{"num_key_value_heads": 12, "norm": "layernorm", "positions": "rope", "rope_fraction": 1.0, "attn_scale": 0.0884, "init": "trunc", "init_std_qkv": 0.014, "init_std_down": 0.0, "optimizer": "adamw", "beta2": 0.95, "max_grad_norm": 1.0, "warmup_steps": 561, "decay_shape": "linear", "doc_mask": false}
MLP neurons of a small language model. Each row is named by its layer, matrix (gate and up: input weights) and neuron, and shows model dimensions 480-607. Each number is 200 + 40 x the weight over its row's rms, rounded and kept within 0 to 999. A neuron's up and down rows have the sign that makes its largest values positive.
After each neuron's rows, "fires on" lists the tokens most often at its 100 highest values on Wikipedia text that the model never trained on.

L4.gate2626,226,293,205,205,255,217,192,166,173,246,155,205,244,271,203,130,133,171,206,219,168,170,164,172,279,197,273,242,257,191,177,175,236,232,197,207,193,252,227,201,209,221,225,109,165,160,146,181,223,94,171,166,255,211,203,259,210,186,238,233,149,169,174,207,111,147,193,203,209,238,120,270,204,233,195,189,160,122,280,207,188,219,177,247,211,270,232,178,179,197,223,150,265,212,172,166,248,238,284,232,185,125,236,174,237,204,195,165,182,256,182,191,225,203,167,159,218,204,238,201,148,210,235,152,167,259,127,177
L4.up2626,278,221,174,176,235,134,166,157,229,203,173,243,197,243,132,181,128,187,168,180,156,133,270,140,234,219,172,257,227,154,150,172,202,243,257,197,117,178,216,229,208,237,243,227,154,136,229,164,175,105,249,134,178,204,149,216,163,191,227,222,178,159,127,193,166,155,211,215,228,184,200,202,244,208,215,309,191,143,248,196,210,187,185,198,238,239,235,276,100,176,160,122,200,214,167,203,159,217,281,181,232,189,175,112,190,216,195,191,134,148,196,240,192,215,133,193,254,205,179,199,229,232,219,241,212,233,149,252
fires on: "s", "ers", "ans", " Americans", "men"

L4.gate2676,178,173,175,87,193,245,176,173,203,174,179,176,231,239,227,168,197,210,110,210,268,247,172,235,191,163,297,176,228,194,311,274,173,199,209,146,241,183,205,189,244,196,163,199,170,156,247,164,257,150,190,182,202,217,177,268,221,223,155,245,239,208,200,169,168,195,251,245,273,169,208,181,250,172,202,158,221,200,206,162,220,249,161,282,259,265,137,175,234,169,278,180,142,228,212,199,236,247,200,226,203,116,241,160,173,191,197,170,177,248,159,155,184,177,208,245,169,198,256,169,153,250,268,152,188,222,191,197
L4.up2676,131,230,251,190,150,180,226,211,173,237,211,239,229,260,185,219,103,182,210,246,171,149,187,235,188,248,175,242,228,199,261,215,144,203,179,135,189,196,145,173,255,216,257,189,191,202,178,194,161,128,243,209,186,226,161,224,188,179,212,154,140,232,206,206,195,255,160,176,207,253,253,179,242,265,170,188,187,228,237,136,176,155,202,172,158,162,207,202,241,132,93,213,224,209,239,190,166,185,190,104,193,232,166,173,170,205,227,215,188,209,205,155,205,220,217,208,182,216,204,259,224,212,201,196,120,159,225,150
fires on: "-", " |", "=", ";", "c", " plant"

L4.gate1190,148,138,240,178,120,276,168,263,215,199,201,162,95,146,149,196,233,233,185,185,203,261,185,183,122,102,174,282,249,256,221,206,207,197,234,232,230,137,237,293,231,229,124,213,190,136,219,174,207,151,234,271,183,192,208,194,209,198,226,181,301,184,142,166,148,262,204,213,161,232,184,204,165,178,133,200,240,176,214,208,207,157,176,201,223,149,176,212,205,116,210,228,164,278,153,270,176,206,153,234,268,192,176,245,227,190,280,174,263,206,180,221,202,220,158,130,265,221,171,144,263,173,227,226,126,233,249,154
L4.up1190,232,176,208,138,164,221,216,176,228,202,223,200,188,242,236,212,223,206,185,225,191,232,105,242,194,224,259,249,225,158,117,256,240,235,243,274,218,171,142,241,195,172,170,225,237,195,237,124,123,217,125,220,206,180,206,287,233,194,288,185,172,251,228,173,188,271,241,159,230,224,221,168,205,147,251,171,205,190,162,170,141,255,208,163,250,183,161,208,179,227,124,140,225,187,235,286,177,199,266,163,255,182,275,276,159,198,279,170,240,116,217,255,258,186,237,207,154,269,251,231,196,211,203,131,176,170,168,178
fires on: " |", " and", ";", " |\n"

L4.gate654,226,207,103,191,204,218,177,226,217,238,161,291,214,178,232,190,224,290,184,195,202,191,140,177,192,194,228,143,276,245,248,178,179,264,174,259,214,208,248,251,196,178,171,117,160,135,172,194,265,202,209,169,133,213,210,262,200,236,172,217,135,189,176,182,165,199,156,189,177,224,200,217,169,215,157,220,186,198,187,215,248,162,131,215,205,197,122,155,196,194,150,172,208,136,264,225,210,249,170,248,213,148,246,140,210,132,186,226,105,209,205,189,269,208,236,188,225,247,173,197,210,144,186,287,136,184,173,239
L4.up654,159,299,227,179,156,227,130,310,261,162,136,164,217,161,241,221,239,149,196,148,250,146,174,173,242,187,214,257,146,177,200,206,191,158,189,170,188,199,195,146,228,119,173,191,152,221,224,196,272,251,269,282,154,172,137,188,220,236,208,181,159,205,158,167,192,225,159,217,219,149,251,229,154,216,258,107,190,279,277,234,257,256,202,214,129,158,231,222,184,184,202,169,233,226,191,225,191,165,208,108,245,133,241,202,231,139,197,193,158,150,198,181,216,206,231,250,149,193,220,222,137,160,150,142,246,217,210,217
fires on: "==", ".\n\n", "===", "\n\n", ")\n\n"

L4.gate2192,228,121,123,187,219,174,195,189,164,212,214,186,196,219,301,160,188,188,145,129,275,182,268,239,194,158,177,197,230,207,226,190,182,156,169,272,176,216,174,213,209,137,184,178,211,202,217,257,230,181,223,183,243,169,182,254,172,204,181,219,231,170,140,217,151,148,224,144,279,195,143,130,203,187,171,191,235,239,251,231,282,173,112,286,200,211,282,204,179,204,243,246,180,222,205,202,212,265,233,209,195,94,245,262,197,251,173,288,201,207,192,249,204,209,156,226,247,156,160,181,203,218,214,198,198,165,192,231
L4.up2192,195,255,196,233,204,183,195,240,213,271,178,217,270,248,117,208,165,203,130,237,164,209,261,149,171,191,237,91,221,264,148,303,177,149,187,222,225,228,234,196,160,220,179,291,202,249,229,256,244,198,215,163,278,216,209,189,161,213,219,173,233,198,164,210,188,204,153,139,240,268,207,168,217,197,222,177,236,212,199,197,200,123,121,164,265,239,248,238,196,179,141,209,152,278,226,193,116,219,94,198,196,157,157,206,236,154,119,193,170,151,189,112,243,149,256,151,181,267,203,146,216,171,257,204,185,210,238,176
fires on: ".\n\n", " can", " is", ".", "$", "\n\n"

L4.gate1510,212,169,248,159,133,193,208,206,217,168,207,284,246,234,174,182,206,190,182,224,222,229,147,212,155,192,165,189,262,199,227,246,226,201,163,192,281,174,202,206,124,226,245,232,171,204,217,167,204,160,210,238,223,182,215,229,178,209,180,171,213,219,227,261,195,245,179,189,221,171,167,214,177,181,196,136,236,172,199,184,164,206,204,248,249,128,189,182,245,165,251,218,151,201,160,277,222,115,206,217,199,222,177,167,195,164,198,181,191,275,214,165,235,169,169,186,184,157,103,226,157,287,162,199,200,138,183,133
L4.up1510,258,219,245,217,147,182,150,192,200,191,142,231,227,219,235,133,153,166,189,223,188,196,201,114,233,139,147,164,263,187,241,215,190,190,186,217,165,206,156,265,127,213,218,213,176,203,208,179,254,193,130,201,232,204,199,205,177,242,209,166,233,177,190,191,186,217,135,171,197,213,246,225,163,175,192,234,184,227,301,204,103,246,133,238,118,250,186,207,196,185,125,253,166,160,230,182,229,174,184,194,248,164,197,202,160,159,209,295,137,147,194,190,132,308,230,161,187,192,163,283,101,264,153,205,203,121,190,129
fires on: " |", "at", "ret", ";", "it"

L4.gate2277,261,170,223,138,222,161,232,199,246,279,211,157,191,191,116,192,177,211,215,178,232,228,241,276,237,193,179,222,186,126,195,257,184,205,202,163,200,215,234,207,186,233,153,159,224,291,228,222,225,245,154,242,214,201,210,222,209,220,162,235,205,222,169,234,202,244,245,249,210,181,203,182,173,286,140,221,236,222,124,194,229,202,241,209,200,199,124,183,209,227,236,170,193,161,206,209,132,182,230,208,241,194,261,172,125,271,226,246,232,213,134,142,250,138,267,121,234,194,204,159,233,223,268,272,142,235,173,200
L4.up2277,216,160,211,254,245,159,214,200,240,188,259,156,221,189,189,136,210,220,115,219,206,231,263,289,213,242,129,141,200,191,186,198,138,181,212,197,165,244,167,173,166,179,137,179,177,230,213,167,186,211,109,111,186,197,163,218,224,207,198,178,237,136,174,264,191,183,219,198,201,190,186,200,182,267,194,282,219,250,157,162,106,149,211,285,277,262,217,158,208,220,173,244,201,165,184,180,119,151,149,264,224,140,164,132,148,201,247,326,261,247,202,167,188,214,223,219,190,190,236,195,280,159,233,200,203,213,159,166
fires on: ",", "5", "6", ".", "7", " |"

L4.gate2835,187,207,243,179,145,207,210,230,128,208,158,184,173,219,82,156,180,212,214,200,188,221,204,247,213,202,144,253,262,200,199,198,203,182,145,225,227,186,188,218,236,177,191,258,158,198,219,155,189,133,205,229,227,213,150,256,166,165,127,219,199,213,219,264,262,167,144,215,170,212,154,211,122,265,185,184,205,172,218,248,262,163,153,204,158,228,215,215,205,138,171,195,230,233,257,175,152,154,180,103,257,148,270,86,163,272,331,231,252,201,171,234,276,185,231,211,211,212,203,194,228,149,192,166,234,236,213,226
L4.up2835,187,217,245,291,207,234,207,151,175,149,257,169,214,117,153,158,203,213,196,229,247,120,155,228,236,170,223,201,254,167,212,128,241,186,214,257,152,243,219,191,167,197,199,229,226,237,234,260,187,218,178,243,228,165,174,169,213,181,225,241,196,193,243,236,244,194,243,176,224,223,163,250,172,159,149,222,174,215,262,255,149,217,177,201,165,229,218,188,258,147,217,199,224,197,184,218,184,185,245,212,230,195,159,118,217,250,194,156,246,154,213,248,162,233,187,150,209,257,245,201,206,160,260,173,248,283,219,181
fires on: "is", "as", "us", "s", "ans", " Z"

L4.gate2331,246,214,200,185,238,198,179,197,147,151,224,167,216,233,210,142,224,211,159,284,246,168,203,221,155,183,212,274,261,213,183,186,202,234,212,152,184,193,198,189,147,218,155,123,175,212,244,155,191,147,162,136,215,258,180,177,159,219,199,184,160,228,108,186,167,199,200,234,251,262,169,146,163,162,170,223,240,177,308,223,185,242,157,204,246,246,220,197,208,174,163,192,291,153,233,156,210,179,216,213,192,236,205,156,205,164,233,267,130,190,214,267,177,201,229,216,219,117,135,144,227,270,233,212,201,207,251,217
L4.up2331,250,193,139,146,181,245,155,187,199,224,247,197,140,244,175,172,224,160,205,249,229,198,223,185,198,206,163,287,217,163,118,225,205,189,164,180,162,190,199,241,213,242,170,225,193,157,220,157,158,100,255,193,217,188,224,163,179,213,213,208,198,206,144,166,124,218,173,191,212,215,199,172,237,169,166,224,200,118,260,212,185,148,172,179,201,191,233,243,170,282,183,128,198,169,167,188,293,258,227,213,181,255,172,197,213,177,149,286,221,230,186,222,186,186,245,209,179,149,284,243,194,187,173,229,180,177,251,219
fires on: "s", "omen", "men", "ers", "engers", "es"

L4.gate2035,234,147,139,233,158,229,264,166,224,255,222,203,190,241,243,195,194,151,203,170,234,255,154,159,182,286,180,196,186,293,160,211,175,195,135,190,206,213,214,202,149,166,151,176,216,195,212,186,279,220,200,189,177,179,198,190,190,149,118,219,197,232,114,220,172,111,171,173,203,183,246,166,238,173,263,169,176,222,230,184,147,145,215,200,163,152,252,206,172,213,229,233,153,222,249,148,262,177,262,197,173,134,244,204,231,217,190,230,216,269,184,156,232,151,212,283,170,223,247,237,153,194,129,268,239,126,285,259
L4.up2035,163,124,213,178,134,181,234,264,246,130,180,174,175,223,191,168,212,117,233,144,268,155,169,217,182,243,191,237,226,263,136,212,204,171,192,257,179,225,171,213,181,162,310,211,231,158,125,135,229,186,180,188,200,250,237,178,196,234,259,202,228,236,173,171,214,165,140,122,194,158,184,165,199,152,245,263,163,191,212,172,153,251,149,252,225,208,245,174,253,181,203,142,178,264,232,248,160,197,266,229,158,216,191,145,205,223,148,245,235,213,185,114,215,199,130,200,223,229,330,187,183,123,227,271,187,198,216,249
fires on: ":", "-", "v", "at", " Un", "s"

L4.gate2294,157,195,248,219,151,216,163,224,227,155,264,225,212,98,203,183,210,158,239,130,216,140,199,190,99,144,138,189,266,235,203,253,219,108,200,149,230,223,265,142,154,250,174,217,161,192,171,195,203,229,233,232,180,226,189,246,173,177,213,134,283,194,214,259,189,238,235,180,179,251,211,190,144,195,169,300,305,196,190,216,266,246,218,215,239,200,268,195,215,215,155,228,166,239,126,244,170,173,208,183,250,171,274,216,217,239,131,246,190,180,132,231,221,245,190,174,202,153,181,110,202,216,185,242,224,198,172,132
L4.up2294,242,139,198,158,155,212,130,185,185,210,190,252,218,222,240,212,228,231,112,189,153,290,180,141,153,202,237,153,181,148,208,171,135,254,202,207,179,205,229,169,170,180,223,190,200,266,222,266,248,262,173,207,190,254,207,189,135,262,125,274,159,229,81,218,229,199,198,221,217,217,224,261,165,142,207,195,185,148,313,167,198,247,207,182,188,194,251,170,202,126,154,232,255,192,148,222,212,302,197,183,227,213,217,219,200,198,245,96,171,248,192,220,234,154,125,220,221,238,195,188,188,187,146,254,182,212,222,181
fires on: ",", ",\n", " and", " (", ";"

L4.gate223,247,169,178,293,189,183,220,220,250,162,232,217,230,217,276,161,130,199,212,244,170,237,209,168,145,167,223,161,193,212,206,202,182,212,244,214,171,234,231,330,220,220,167,177,189,231,166,128,184,208,301,189,165,207,248,173,181,179,209,185,205,245,241,283,180,258,200,201,173,157,238,198,184,205,206,265,175,182,319,187,261,171,206,189,221,125,231,188,199,197,212,251,216,194,240,275,232,137,229,209,292,210,205,193,195,179,188,176,150,137,145,218,187,239,169,192,262,135,203,106,233,209,192,247,201,195,131,74
L4.up223,204,188,205,198,102,218,174,207,202,195,200,163,212,146,219,248,189,210,211,117,144,198,239,217,251,241,178,165,172,120,206,134,201,201,216,285,211,172,205,218,230,130,209,184,250,200,247,139,180,194,207,160,183,145,236,201,190,160,238,198,213,226,257,166,137,232,294,130,239,266,254,147,205,234,188,206,208,208,218,156,165,196,150,164,134,186,237,173,185,190,252,208,179,183,236,179,240,194,262,209,217,273,147,302,172,162,238,126,248,206,178,185,215,215,246,242,118,172,212,224,219,170,220,192,169,226,230,186
fires on: "k", "am", "ber", "il", "v"

L4.gate427,192,244,178,188,159,190,236,191,137,198,190,180,175,207,233,219,233,142,167,191,242,214,213,225,244,136,190,190,212,251,266,204,149,248,206,98,213,206,288,211,220,201,141,155,214,196,197,161,191,196,259,277,224,248,211,297,223,202,164,208,142,234,158,208,209,172,220,191,194,196,229,233,218,233,99,122,150,201,229,200,215,233,148,164,251,194,191,266,181,171,209,140,153,269,156,160,203,207,220,176,197,108,226,175,159,210,163,183,174,148,163,190,204,229,176,139,176,223,174,253,183,222,195,288,214,244,204,157
L4.up427,201,197,248,158,251,279,263,226,215,166,203,233,224,228,218,174,183,155,219,185,195,169,259,188,194,226,157,173,170,141,184,278,199,233,206,202,144,202,187,228,210,219,180,190,222,181,181,234,276,151,167,220,229,144,183,132,147,197,153,234,266,164,188,171,195,172,174,280,191,191,166,249,208,171,261,228,160,188,216,233,239,223,166,194,129,169,132,256,217,189,194,163,169,140,228,214,262,254,298,194,156,153,187,110,195,181,264,159,148,234,223,182,163,140,246,198,292,218,217,189,233,185,197,241,208,203,227,86
fires on: " that", " which", " pl", " County"

L4.gate2983,167,226,137,145,294,176,256,155,178,235,176,246,241,178,124,205,146,165,174,206,212,187,241,285,139,168,235,225,200,204,193,258,242,176,217,231,159,226,219,125,226,200,191,195,239,241,136,267,251,228,184,210,202,188,115,260,131,218,116,224,253,163,127,189,245,238,158,168,177,146,180,223,125,186,159,164,235,192,202,264,202,261,215,212,168,133,264,216,267,200,265,233,198,227,252,101,182,246,96,222,225,216,266,231,168,256,180,260,212,255,209,165,211,220,225,155,188,167,201,191,167,230,250,131,257,154,273,274
L4.up2983,201,145,219,176,172,230,187,215,155,197,240,238,233,231,161,187,150,199,190,218,137,231,202,219,170,270,211,128,167,161,207,233,219,208,184,164,180,269,202,177,213,232,285,232,173,271,187,257,216,235,208,248,227,147,225,233,196,180,244,227,131,177,234,286,172,29,192,189,219,183,165,194,240,231,132,204,188,193,237,235,215,198,211,181,151,181,210,169,224,157,226,192,223,166,157,227,162,148,213,232,180,183,150,271,217,177,186,144,231,232,205,198,155,279,216,215,179,231,201,201,180,178,194,258,145,215,101,131
fires on: ","

L4.gate3045,216,242,206,190,219,225,190,229,172,188,232,168,209,210,142,205,156,105,229,185,147,186,253,183,154,212,300,256,213,226,264,225,273,251,179,211,179,257,191,122,167,175,253,247,189,254,154,191,255,137,164,152,154,234,241,174,193,202,245,250,215,160,176,209,160,215,225,145,183,149,150,208,90,207,195,240,214,161,253,209,207,203,137,127,136,255,137,159,184,169,292,227,195,225,171,243,234,117,214,243,141,222,265,145,158,226,182,137,177,195,173,163,252,206,160,168,209,191,230,137,234,185,253,159,161,169,159,186
L4.up3045,209,208,160,224,177,184,207,276,177,216,261,239,288,209,194,222,220,176,249,242,214,179,146,191,191,187,230,132,163,216,195,229,202,219,141,249,277,231,251,156,203,213,192,280,187,213,270,226,198,222,231,229,221,230,206,204,221,218,165,279,159,283,173,111,201,214,196,230,226,229,191,126,198,225,183,161,199,192,125,186,184,153,155,90,230,251,184,231,155,160,242,202,211,252,239,181,208,199,201,239,197,124,184,158,166,196,151,151,289,150,182,96,226,173,218,196,212,179,192,237,174,245,176,260,249,175,167,179
fires on: "\n\n", "-", ")\n\n", ");\n", " sub", " is"

L4.gate3190,196,183,267,235,106,218,169,193,197,197,250,99,117,218,231,231,208,156,229,200,237,256,154,120,173,187,169,197,177,260,224,231,260,172,208,275,226,221,211,225,227,241,221,168,234,201,215,248,222,162,214,188,202,157,104,213,186,196,264,271,158,184,151,274,224,130,205,204,259,155,158,251,225,166,173,158,235,234,231,198,223,274,219,117,192,175,146,272,133,162,243,213,212,241,260,191,228,220,178,139,183,203,176,226,234,176,188,108,143,105,225,129,207,141,288,185,220,249,197,194,186,178,177,206,206,133,295,186
L4.up3190,259,209,203,296,162,223,244,201,217,263,206,212,230,185,211,213,214,177,232,265,210,176,201,121,117,152,83,186,144,161,246,250,189,237,187,254,194,293,130,207,237,211,183,168,185,152,208,173,233,218,194,156,149,184,129,164,256,175,165,178,162,147,137,229,217,187,191,158,178,253,182,173,251,220,191,179,151,209,178,148,167,160,209,158,299,240,134,187,227,105,212,227,209,164,284,193,222,171,194,152,210,242,222,171,194,163,234,254,200,147,219,209,189,257,186,162,248,154,241,202,191,211,186,213,185,190,284,167
fires on: "ro", " ro", " Bro", "pro"

L4.gate1265,221,155,202,194,161,182,204,247,279,209,232,159,171,147,119,165,194,183,180,177,199,236,149,238,166,201,264,199,208,248,173,176,263,198,220,227,226,240,155,248,201,223,259,171,261,235,181,250,202,160,143,235,187,201,249,203,169,274,270,171,205,205,228,233,204,163,247,172,177,212,187,196,230,258,186,207,164,236,240,211,188,231,204,218,192,219,254,257,301,212,255,222,249,192,151,222,200,255,180,114,285,197,245,188,166,256,152,184,165,304,190,176,279,245,212,143,214,246,205,149,209,149,150,217,176,132,238,179
L4.up1265,198,256,161,165,200,145,166,248,260,157,182,172,220,206,204,195,193,144,185,170,232,160,186,168,244,229,174,128,177,213,211,185,258,232,272,267,213,132,240,183,166,254,206,236,178,277,212,247,268,293,188,223,146,188,243,183,216,172,250,237,193,160,212,139,167,183,123,221,270,249,215,240,175,249,216,179,223,198,256,146,198,232,202,203,176,102,230,201,216,184,209,147,200,212,146,146,222,152,155,169,202,187,233,195,180,222,221,124,170,171,158,246,166,146,200,249,263,206,130,205,165,232,172,259,207,164,281,192
fires on: "\n\n", "4", " =\n\n", ")\n\n", " •"

L4.gate2280,191,208,184,158,139,205,134,154,174,160,130,201,236,190,167,220,163,204,210,110,188,188,212,295,199,172,185,188,238,169,125,181,220,157,167,206,200,191,223,180,134,197,137,207,186,214,224,145,161,140,164,166,250,222,188,175,208,156,248,213,159,185,117,261,191,256,233,178,236,182,166,171,211,189,226,231,242,236,227,193,179,202,239,169,226,285,155,180,212,139,241,152,226,241,228,216,238,179,223,211,255,147,283,213,240,229,238,180,85,159,188,267,199,222,277,189,236,271,180,191,141,161,207,250,196,172,200,172
L4.up2280,266,160,170,176,149,213,232,142,143,185,150,208,251,251,216,134,228,187,147,121,159,226,177,253,199,204,241,258,193,235,176,170,201,208,174,258,149,155,239,211,228,255,169,263,212,179,195,154,131,199,181,224,181,196,225,141,163,228,239,166,203,203,130,224,223,147,144,247,202,183,161,264,269,170,173,231,195,194,239,221,185,218,200,168,214,210,173,231,151,187,157,239,264,184,247,212,194,194,218,132,135,182,231,204,229,206,244,180,219,199,221,249,186,204,199,201,153,120,168,175,220,248,175,170,227,199,128,276
fires on: "s", "es", "ates", "als"

L4.gate0,236,219,124,196,168,259,155,270,234,151,208,144,258,181,166,225,219,245,131,279,244,183,181,266,241,119,217,186,166,141,213,221,200,154,131,210,172,231,248,231,173,239,181,132,261,238,221,167,186,137,270,256,209,235,202,206,262,167,185,258,260,220,234,148,173,197,282,247,203,209,103,202,210,166,200,206,203,170,160,247,195,240,177,191,224,271,137,233,197,215,221,152,208,264,145,218,161,209,227,188,182,169,243,311,201,239,188,260,183,126,119,184,144,201,187,214,163,219,150,285,203,211,251,179,187,189,149,177
L4.up0,192,189,164,195,200,223,203,205,317,183,185,166,251,248,213,235,219,246,195,241,277,217,231,309,196,153,151,174,221,109,146,251,138,157,237,226,161,180,241,157,165,267,248,235,153,303,187,196,188,187,267,242,155,207,166,181,223,169,170,240,287,157,206,146,188,201,225,219,192,155,184,231,235,163,175,237,224,170,136,218,195,248,236,172,171,216,201,226,156,195,185,161,198,137,177,230,176,242,197,212,238,190,195,230,199,219,181,254,181,163,172,244,169,242,201,191,290,205,172,187,221,271,194,221,227,210,232,244
fires on: "-", ",", ".", " (", "202", "200"

L4.gate1493,178,170,190,265,206,223,275,208,228,242,221,162,161,234,238,198,176,269,193,192,156,234,286,208,182,199,170,245,186,184,277,245,249,220,293,201,201,166,184,184,221,200,208,199,200,105,170,232,199,171,228,156,175,147,174,250,260,108,229,219,289,155,191,148,175,164,200,144,137,168,199,289,167,183,178,184,238,145,141,198,159,227,219,159,156,226,202,204,186,144,232,228,233,118,249,200,181,177,236,174,169,177,305,276,202,260,231,177,211,233,170,213,145,185,238,182,160,237,265,222,193,238,230,186,178,199,271,241
L4.up1493,235,199,198,233,211,196,192,165,239,193,203,215,198,209,146,197,185,189,207,159,206,247,212,138,128,254,291,223,163,190,323,193,239,187,159,134,205,177,232,218,259,183,207,197,191,272,144,226,223,176,168,175,168,144,105,219,238,168,204,235,160,157,197,208,232,154,229,174,191,194,149,256,133,170,214,269,229,166,201,247,199,219,269,259,150,226,167,232,282,200,222,246,260,203,171,209,178,199,205,126,189,215,211,237,253,189,217,238,176,271,218,234,169,205,239,253,167,193,231,240,101,228,209,155,155,194,221,204
fires on: ",", "m", "ity", " country", "aged", "er"

L4.gate1911,196,220,246,181,258,169,212,165,229,114,188,206,148,173,212,184,207,121,149,129,189,223,182,248,166,253,201,212,171,263,215,178,176,229,154,243,190,143,224,264,220,123,222,212,173,180,161,166,221,228,223,182,76,190,156,209,205,185,193,172,207,177,206,299,162,120,191,132,173,213,195,188,168,170,196,132,209,230,199,240,215,180,237,221,220,176,203,138,216,242,224,119,214,269,206,152,202,183,169,236,163,214,235,172,241,210,201,251,205,265,141,233,125,172,273,261,201,139,150,167,209,190,211,189,238,199,251,225
L4.up1911,190,300,260,227,165,130,194,140,287,191,194,220,176,180,157,186,217,253,245,230,164,181,137,127,31,228,241,148,224,202,188,199,182,209,271,241,125,207,216,171,209,196,206,294,228,229,207,231,168,197,127,210,210,163,199,193,196,151,276,315,185,189,166,199,232,256,181,180,157,191,263,158,223,135,196,301,199,207,206,293,142,240,183,157,213,199,180,257,246,117,150,130,204,107,173,214,161,168,193,154,146,85,154,142,245,223,173,234,262,175,178,219,202,235,154,231,225,107,192,203,249,199,206,124,202,209,206,202
fires on: "s", "els", "ands"

L4.gate3197,236,182,223,271,167,278,176,168,255,196,185,189,161,220,263,161,293,155,153,217,262,216,207,210,121,214,141,215,193,147,245,194,118,158,191,188,153,247,233,222,174,182,214,208,167,153,246,202,276,181,156,196,282,199,173,158,190,160,201,158,180,218,234,189,208,180,212,255,292,173,279,184,180,180,163,145,144,207,279,248,211,246,146,195,177,173,166,225,246,187,179,151,226,179,225,231,140,261,214,150,194,172,137,190,243,191,207,256,192,257,194,224,157,162,256,232,219,147,164,238,227,188,210,164,148,168,260,238
L4.up3197,250,265,189,241,213,252,221,233,232,215,243,207,128,197,170,146,155,181,209,259,150,231,140,309,138,201,221,197,198,179,199,210,216,210,156,230,178,162,182,209,268,191,109,201,210,238,265,153,226,177,177,211,228,211,178,176,211,205,180,119,241,185,93,231,172,157,196,196,224,122,161,214,183,163,254,237,188,162,206,158,261,252,249,203,161,176,185,188,317,179,202,225,221,200,192,200,181,152,189,162,162,85,206,247,224,160,136,267,262,143,203,224,240,144,215,276,151,220,209,208,227,208,163,137,197,214,180,278
fires on: "0", "th", "s", "ian"

L4.gate1590,154,224,199,150,262,204,233,139,181,215,232,170,195,223,294,221,133,244,163,256,287,172,176,221,211,150,189,204,253,188,181,212,270,218,268,174,255,216,224,221,201,188,222,124,137,116,213,140,173,127,148,177,156,187,216,255,166,155,184,223,209,181,180,202,161,136,215,241,208,217,166,206,169,220,251,219,244,178,193,238,183,255,217,202,239,267,232,137,198,94,155,185,180,177,187,158,200,252,203,212,194,126,223,211,209,168,289,211,211,216,224,247,176,187,256,175,156,198,212,201,157,220,196,185,203,164,233,122
L4.up1590,264,169,186,221,136,205,231,149,108,142,142,158,182,267,161,159,228,159,204,137,196,165,228,236,252,237,213,181,230,176,235,122,184,219,103,175,208,137,189,199,209,266,167,144,227,205,211,206,169,147,239,147,169,229,188,211,214,185,190,248,92,128,238,220,207,154,242,213,206,245,188,178,218,167,207,252,238,168,263,259,149,170,185,242,122,247,159,227,148,269,233,183,263,220,233,181,192,194,174,148,157,192,160,100,213,258,223,167,224,186,182,222,285,209,212,249,203,198,175,180,177,215,196,145,271,224,173,253
fires on: "s", "es", "ers", "ors", "akers", "ians"

L4.gate2296,186,248,231,232,245,288,158,173,175,167,204,170,158,170,227,215,264,179,182,242,172,223,216,180,217,191,226,155,225,179,243,197,169,236,173,211,157,219,197,201,244,188,170,228,196,209,213,160,222,176,193,153,185,160,195,245,148,203,193,183,191,246,209,146,173,232,227,211,138,158,208,259,199,213,184,144,210,210,190,188,200,251,209,209,214,320,243,146,216,175,215,155,236,202,169,182,153,229,227,157,244,167,200,207,212,125,121,206,228,209,137,224,168,275,195,132,171,220,153,174,198,193,204,187,227,207,174,203
L4.up2296,265,224,225,232,216,266,188,183,196,229,234,231,161,190,192,231,294,247,196,199,217,236,159,161,275,221,166,152,204,181,164,175,145,208,181,203,237,205,116,198,222,216,144,191,176,139,139,107,190,190,161,101,238,156,259,199,215,189,197,174,223,199,209,199,176,195,213,185,181,142,243,241,207,200,214,183,145,186,267,124,165,227,260,155,224,241,270,186,138,216,165,168,227,202,178,175,177,211,271,230,234,142,184,203,184,163,202,152,212,186,207,215,195,206,186,209,168,187,204,198,243,162,161,220,255,252,219,223
fires on: " on", " On", " |", "On", "born", " Main"

L4.gate626,127,227,194,216,275,229,215,231,153,150,152,189,172,169,202,225,232,187,229,245,191,249,219,194,213,243,157,223,195,197,188,229,264,161,234,145,140,224,185,265,239,183,205,238,218,208,156,179,227,171,242,225,168,189,213,197,198,268,182,177,134,186,177,163,212,237,119,234,322,180,218,222,178,238,205,195,189,163,147,170,213,212,237,240,200,211,228,141,270,229,225,204,162,219,212,263,191,160,199,181,229,180,205,196,191,205,115,231,271,205,150,182,179,237,207,194,235,273,218,157,244,155,227,178,191,151,211,150
L4.up626,153,183,164,185,280,179,213,160,202,143,209,168,166,145,237,207,247,211,155,268,228,253,233,160,237,221,176,161,187,192,219,200,257,155,191,149,205,214,226,214,201,133,208,186,147,234,174,233,193,184,164,206,196,160,199,213,198,264,191,116,136,195,198,174,142,189,187,217,264,139,231,232,251,199,271,189,180,144,220,169,224,148,251,160,153,123,239,193,197,198,237,173,189,121,193,171,227,134,209,200,215,136,206,241,241,98,161,154,169,221,204,152,177,204,214,189,206,175,261,237,154,164,247,210,265,200,179,111
fires on: " |", " /", " on", " L", " November", " goal"